Weights of a small transformer language model.
Size: 14 layers, width 256, MLP 1024 GELU.
MLP neurons of a small language model. Each row is named by its layer, matrix (up: input weights; down: output weights) and neuron, and shows model dimensions 64-191. Each number is 128 + 32 x the weight over its row's rms, rounded and kept within 0 to 255. Numbers have three digits each.
Before each neuron's rows, "fires after" lists the tokens most often just before its 100 highest values on Wikipedia text that the model never trained on.

fires after: "|---|---", "\n", "r", "d"
L3.up972:127091083173138093127064116118100125142151163095103120122136117129134046101083111123189168131121153146117133143087133143119127100090103146123106171067165187159143154170150120145156118160128111073090075172152094113126149108172186110172125093123138134130108174079188066131125163127115131128093102085102154116158140146141119054109108143130182115156090122113091096146171113079158149140109
L3.down972:139105189127174164120188143151092148076144122112075112102122089092131182085182149117130156097127194110127131100154096117080092151090156066126090145136071109140152018128127101110118136142149142113139142162182102119154180095188091138156166127115133129155125126075023118095146137120142129119142153083155136132115127110038156228108118159125131137086130097140122102111090142153105173147141

fires after: "_", "^", "2", "5", "{", "1"
L3.up569:113173106124132115088141120167135097060148100117143136127138161142090164127163144130129073170090184108144114114098150123116135126172117134152169162164139199097095123126188159152124121094110108149105144093132096131168170157167180112148087089217121091135167102144122133118124118144130134156136122144066113144091141126106071126163109106098113167120110118123130166084106139137120107125088
L3.down569:140074118106126117064219137116165134184133132111152139143129121180184105136122094131156141114166146175126108129111181150200129126167132125255133118121153126146134141146100122014145162111132117145153113137130162153087134171150135146125130112078150176142133127110142133130141106115135092092192158123169132129136137116108124086150123143121157196132113115157162129101097131104142112143143

fires after: "o", "t", "ov", "for ", "com"
L8.up44:093066117123147160168117150116121121124122141116143220135100139118134073150169114088206109114115183114132100097103141170115084059118133120150103114109121130088115124100063092111137171171117198091155161174096097156104159130122100130159112175130164099177125139081136139116181102077131157144116123185101095087122129119022144220160114104056067141151169167158136194094154085116088159099145
L8.down44:109103161184120152119109072114135137108174094121066145120115123187111099081144216175136138074102127115078128151151087155148120147113139125171167115132151188183149147091082070142118140140118100129163063156139141061140104140151073174122108097203134110057128080181122176117072088133149113171143151170102118071097157147160172162141151201097151115159130158124138091053129194161106106166069

fires after: "v", "ent", "a", "19", "p"
L6.up979:153091141117115050161058162038102165125077126164110163130105094079096133104145126158114142131135114089118128121136069087106051165125093166092137108134085150161088137140124092168111129141108050092089138084122086128084113122130094131143127138154127062153121126086125097168104163102131122141123153126068101118099124167137127143089135090118111161109099135073153116122157070069140130114166
L6.down979:063090105150139177128161077114098077130171122078171104098147125193183117127148195146120149119098138088122129111184127127150175112108120052127109116107147124125136123159149105140138132113136085154149082116169128141170155124139155119054122115083068129079193205086162135145142099140143152148139124070151167117078141156103082100142091102121184105159153122186114106068158084175126162125107

fires after: "19", "18", "o", "t"
L7.up169:068102156169100104119054170112092113126145097133123150096121076109141112102138119149120091080141176090123184132104124103117110091083111129129118136139101175143118188142047113173143143130133158098151139160145106152150207170128116097161103154105129134184132131137126170137132116056121159142134150158112113122064208138045136149146121115082088154142177140138136138116147131137099122140158
L7.down169:127126159125098148176096104101137138118132145114113101131107163157113073151096151144184100077151160100135113073061150128166135119130155104165140137149074200161119147119054158105129137182138173131139069156084082108127123109143055129135142135185139074139105062152163162149148109100114129142129165160094120106117191140070129112144169185140082124160096134138102180101170136159147080168147

fires after: "p", "19", "op", "b", "ap"
L6.up528:131151102136156133107061182056114171136115114100064167116086120120134167116112103148141113122103108117104173103137159099137114160153120103124139106085145168169145138131121156140196168128110085119140127115163095142146154113091083150125129079139122055129164185157179127197135191113136104121085167122071099075110136113158078138097133081118087129154123149132205145149182129093143110138082
L6.down528:058160112108092139130199107129129171060173130222179144120131098125132163189100167101095133130102118132173109152110095125112184175143168129171103134119085132098130123118130107157119149113093114136126118153100108125123129175176103089087045175049158173149118084067117139112085114115097156113135146114149130104145179148083114138096140123122156124122146113127120125062111133183096127111144

fires after: "at", "t", "em", "T", "re"
L11.up585:092119054133148089143097122088126143157128136126123102047062159080174153124138138026149137124183136144116105102119147246119069177088142111148161115113117135152141090158150112146154164177119124126169123125134154073156154064119141101135144174104097095099112163167152091126077136174116163130116136179099117159180170138140131148097169139130133140095056094112133103150168162140092185198112
L11.down585:108092192153176145117163111077130119131091096122100082175102095119098131148122103147104161092170117092167084128118160161090131145148135106112065092129081100115136050129196136166121093159171096040134142088126123150160067140073117125121094106128107133111116067105091137072154103145106152170119150055072126128132148108072106127125148182066149135144152145133126123134151071171113118136127

fires after: "1", "4", "2", "| ", "0"
L3.up809:098094156149114118177120167119115120154188067157075137042102088117157152147082129114144089077153143077160152106100122120038125109119110148168097066134166141130127111133119118138190146139119110108035115155107109106107157102186126155152151072131134178098125161094208151110109101139076137175093113125063109140103125138063144111128172115098170124236100118132081149121171081117166121189179
L3.down809:129151080093179140180153126111125060129091058135163127179105164096124094047197152162092128195099111141134127050130176072178143104138160123153132175137111111164106074158128153124087096155149137135099064109120163165114137129164084122162111120102141088116132098162094166131148070138113104124181103129121118168098103137189123160096163065112133148131145079091147119070171196131094140111140

fires after: "ist", "i", "T", "o", "is", "t"
L6.up717:092144158130156105140117154140102183136157169166147212100104135073111111119093144063144158185134135130152130131162103218126135142083065130122100084099127150149131138170125158148155174140174170093082132155099076070057166127129184075159118166185125033109131148051172095182127150127071166167110127131142153139111186129106131130143129104122138134168143160178094149116149124154159108107109
L6.down717:159104146108086122152064182119155170097108083097090127108123112164125181108140163142144203122155153112141129174106124127095119169137151132101169047141073112109175124146106153113135108090147106136097119159145115157207093100107083121106108136112147116140108071212106099169099159072129123098108128092063115058118160075197173151097097168186113079146138121118224105157099121087130085147151

fires after: "1", "2", "5", "4", "8", "7"
L3.up792:073143102154094141117133159152084072116128091119067111107157142163067124157161174132088066144092213193142171143109156121100188097126138154098116189177122175126113135074132130172143121054092110122100115112136153155145193136157112104155140093220089103120095159112139125132081121139153146129117124141084138130127071136069068112134066117132173134091119127159125184107151140095125135153132
L3.down792:138097091160164136020205180129133138150170106090118121161115113125181136162118074113139123171117087128174107146108138175199133130144111130241146137152143122150099105107141104025096131118122126121192131160121136134147140128111166099135101135035132127146116153120138158060144099136111093114194116130137104118138118129118126113160090136112176120157105116178156159107152143119126136066093

fires after: "1", "^", "2", "_", "5"
L3.up822:093156145129078183063109126155123156161141150094096078155121119160107152152140212131099133187125140134170069110086094121106149112137133127087118140127091198096116063124150185165145099099139119124078137118177125132109164155182147094142114109174137088110069141093095134090113139178163143140112132166097146107128101140099087123122117119097164144077089151090147162090122102108101139163132
L3.down822:144110095138126090039228107108142104077130114111124101154103136139179126127167042115132150105172145149115134120143146129149130136121123151239149126140195106134152184136124116000150152123121142159109140105107092130168097145135159145155182110058126166106160152109157109139088147112111065115182128097141145155114126128113103126116123116129143148134137148172169134084134172111118129080148

fires after: "\n\n", " ", ") ", "|---|---", "e ", "s "
L5.up551:083150133126086075146093138149087172136128166153103176172065172113164181151108143167213096075098123093125116143175120130144158104074123118096127051136149140110148168168106137184139201087125147147096122127113076134101204155075159149134162108121135130088139130123133085167170069137148134148106124083090105088103164106118160123135103114036078164128137154094157102130123147211127146136139
L5.down551:094136097103138161123132116141164158092155157124086077057159130091117135152180090139167162138121118105164152155131139120092145118092158143097120158103179146144125108079142107099109133107181117142127154130098191136129087155139120116085094107181154091109084105089226095156098086104096171080102143096090089144130131147149084127140161185135183113152118154133152153139117104014165126095148

fires after: "the ", "e ", "an ", "The ", ". ", "ing "
L7.up16:122143140095112118121077072085084182094134154105173137100119106130159150127148173185148110148081137077148113059137119161157076117126184080062133099096090099034171147163078113135110162105137147146125075180139129109113110116158085144166114126141176135169158110055193080106198162120130143152090106192139109075156133213124147124103170107098118104076089076154111070121170156148160158101131
L7.down16:083131118135131121091131089192104063186120072115150085119109141195139001167142087118089128098158125105126111163141115095130178163128075138186086133146121155053121141088088162115148110104117118133132132109108179099115065102136147078109125166113100177121102107153109151154152117115134162099215083097151147144089154134143130138188107183033138127201128102117150087120080139085108090157108

fires after: "is ", "\n", ", ", "was ", "with ", "|---|---"
L3.up51:125118136175137121127106117140081124067125154167154140102109128103171092114097184137135179100138255097103115133113071093079114151059071103102121078134096167076119114116108166126147140170155075087105120099087116172075143162147164131140150117108167129122088141079097083142099122115105138141077077153045090130139088187041145121103154097158150104153117099170056116129126112108122121163099
L3.down51:136142173124118115109173139067112139077127143116102124081147137100226126099146087132136139155148225113100111147120117122061082098107110116112183162099085159172127135124139092117107148160143120154109147128106061133121139137157086090107117156095136166095124121105075119138174127102088069132144108103176130118150169143002128175102116085162137103118101138115148105105125204132145103181119

fires after: "G", "an ", "e ", "H", "{", " "
L7.up212:090152159169133160129122104101155156086128190144157087170090147085149115067131173153127124180101154139128132100104078157134101153053156124063124074083149168100085179166117152151069155155119127161098149165121094098115236125065167142149124083099087124142134148162140095159146087110152154147121053135090132109132109106120127114130134103064093160155095110155145126143097136084166133146144
L7.down212:146057094111140134127117148129081071185120055093082093107124124151133079119102168148078124111154093126115095139136155107145191128120080107143102157186131082153120154111159139139138152126142068144113078147093092154085039126115134165102165180182124134128105136130100114117102126158090202146140194104137154100110078127194137167113129138096122099182156100136141154116173089110089172057097

fires after: "|---|---", "N", "\n", "v", "R", "i"
L3.up486:125128120102106099155074165139106123146155131133105122014154121104204094104117108092126139105142131143125096170107166088101130078113095106150152136144117157128117161152131154159168112173119150092079167129137094120150114088170181165135154141141159142170113153114154119086092129124069059128102106055126118149118076046110100096136109169101141074154160169059107100132104130067167118132137
L3.down486:098141143133151121110154153111130163144140145130143155214087140145063126160135156104155121125123136089153139103159077165169125134117137125076122170088089117087136067086115129116089127114129128118146151162164112129120146081118131148091105207095124119096100151147099119134161091117138209094150136121139129167119122233092144180172099110120136111093141105144127143113159170158127133123111

fires after: "1", "2", "4", "8", "5", "3"
L3.up854:125116180155061159115118134114116077091129097075125095043132101167167148143109209156089114110123161144147130112074125115106189110133139168123116159153103179111110061084106149139173100067158139134099157123093131096136132105156155099153111088179155087135089169109089126101090094155149172145168104172105134113144112188090077130122087108115123155126100154097091150088110110119068120173197
L3.down854:138134097119113107014228117166110137122114098109112126167117110171129105130160054126109124186108111169129138152106136147188152137156105104255133126149169118126119171104126156024114125124137130119188136139129124112107082151105147110128145109066154189134097120117164101120126133130111062129185148106160129098126123123134114039134121125099142107118106133127129175094123201111137126067101

fires after: "t", "l", "T", "om"
L11.up334:068142094144193102136172172107094111149077134104092118094094079077154155159172179115102122106117093154144160107104119195120067127094184156100116171157115106084119073128130087154160115096127087167093194174197072112128114160121094050119110098102128151113137177098183184063119100137096119115153133125133117144126103167131110171149141115155112110157078161135115151145126150204083162102135
L11.down334:137098116143127183096105137141141139158106125145118067204121080111144157110112102175188108123182121130083046146124166088165106131095100081120121060154104121089121126158147076170140107113101125104099097078151131118112129093048104178175175110086165102114096116093124159114166099092090081199138143174071132097143126099119081155182165145109123070094205113094186084105141122146125116164123

fires after: "19", "n", "op", "v", "18", "en"
L5.up291:074113101108128152137074085087109154144162189128132124096143064113185184055163124183087183097108135056127088142114152125110161154123105077186152177084102176197115177181146210139123141113129044154135136124123129139095157098091093116132123106137135110144137186101191145157112153124112112158100123089106096119079135158167122098097132120096147168114114130112140129139121134128123119103132
L5.down291:148114143143094148125117088136124076062137131133154132126125183105111112156064135122162138167146113089092189077140113112101171132146092191147079148117152225124134191111110121098096094158122126097070110163101091143098146085189091141164075149159157112160087128144096139100125125132063140082077167123147161169106166138125159132062153128120105130133153106095098128137109082171141100121116

fires after: "1", "2", "4", "3"
L3.up614:114182150131083156126159126156130089063136111119106129169171158161133131209115154118128102138100185128124125141094145147119147144140144121159119143159155197101121064095181174173134070128126149146135131116182085114178147174183112081135140090195142113149114159112117116100089098123162153151123131139046110150119096131120083124101121116135120137149071121109136155129101192123110096152111
L3.down614:123079103099140092021206121130115107162164164104109109121132123158151135095156097143156136123162110164109097138112135180208102123173153111255138150136153108159129148104137138000142122109097075132154135165092155145101133111126159142163121141084134167147116096085132136142153097161092097153208145141159122140140131125123127084164121130108163123126096159137143148095141103110113120107141

fires after: "1", "2", "4", "5", "8", "0"
L3.up110:144136069145086175101147133157100116070072111084129096149168128195113148194128168144092104118126204146181140072129137165099167131154118129110123128147110191095117125126139164180150138119068151184106122127157101116128143155146131118136147080176138103127157165054126109119120074135166163152128152150095143119152148178130095081130110102128152126091083103107106160118089119117062094125123
L3.down110:104091141136125121016247140138139121148138124138144137139103138103155123116108080111130109142121118160109153145086116148185120169141118102255149140144206167123138107121155148006141117128131128143140146126096143122115133139152125152128141108062125146150119137136139108105104123120127050131194120126145111127125137127080133071147157151160116158149126136126127111086092150133130126127136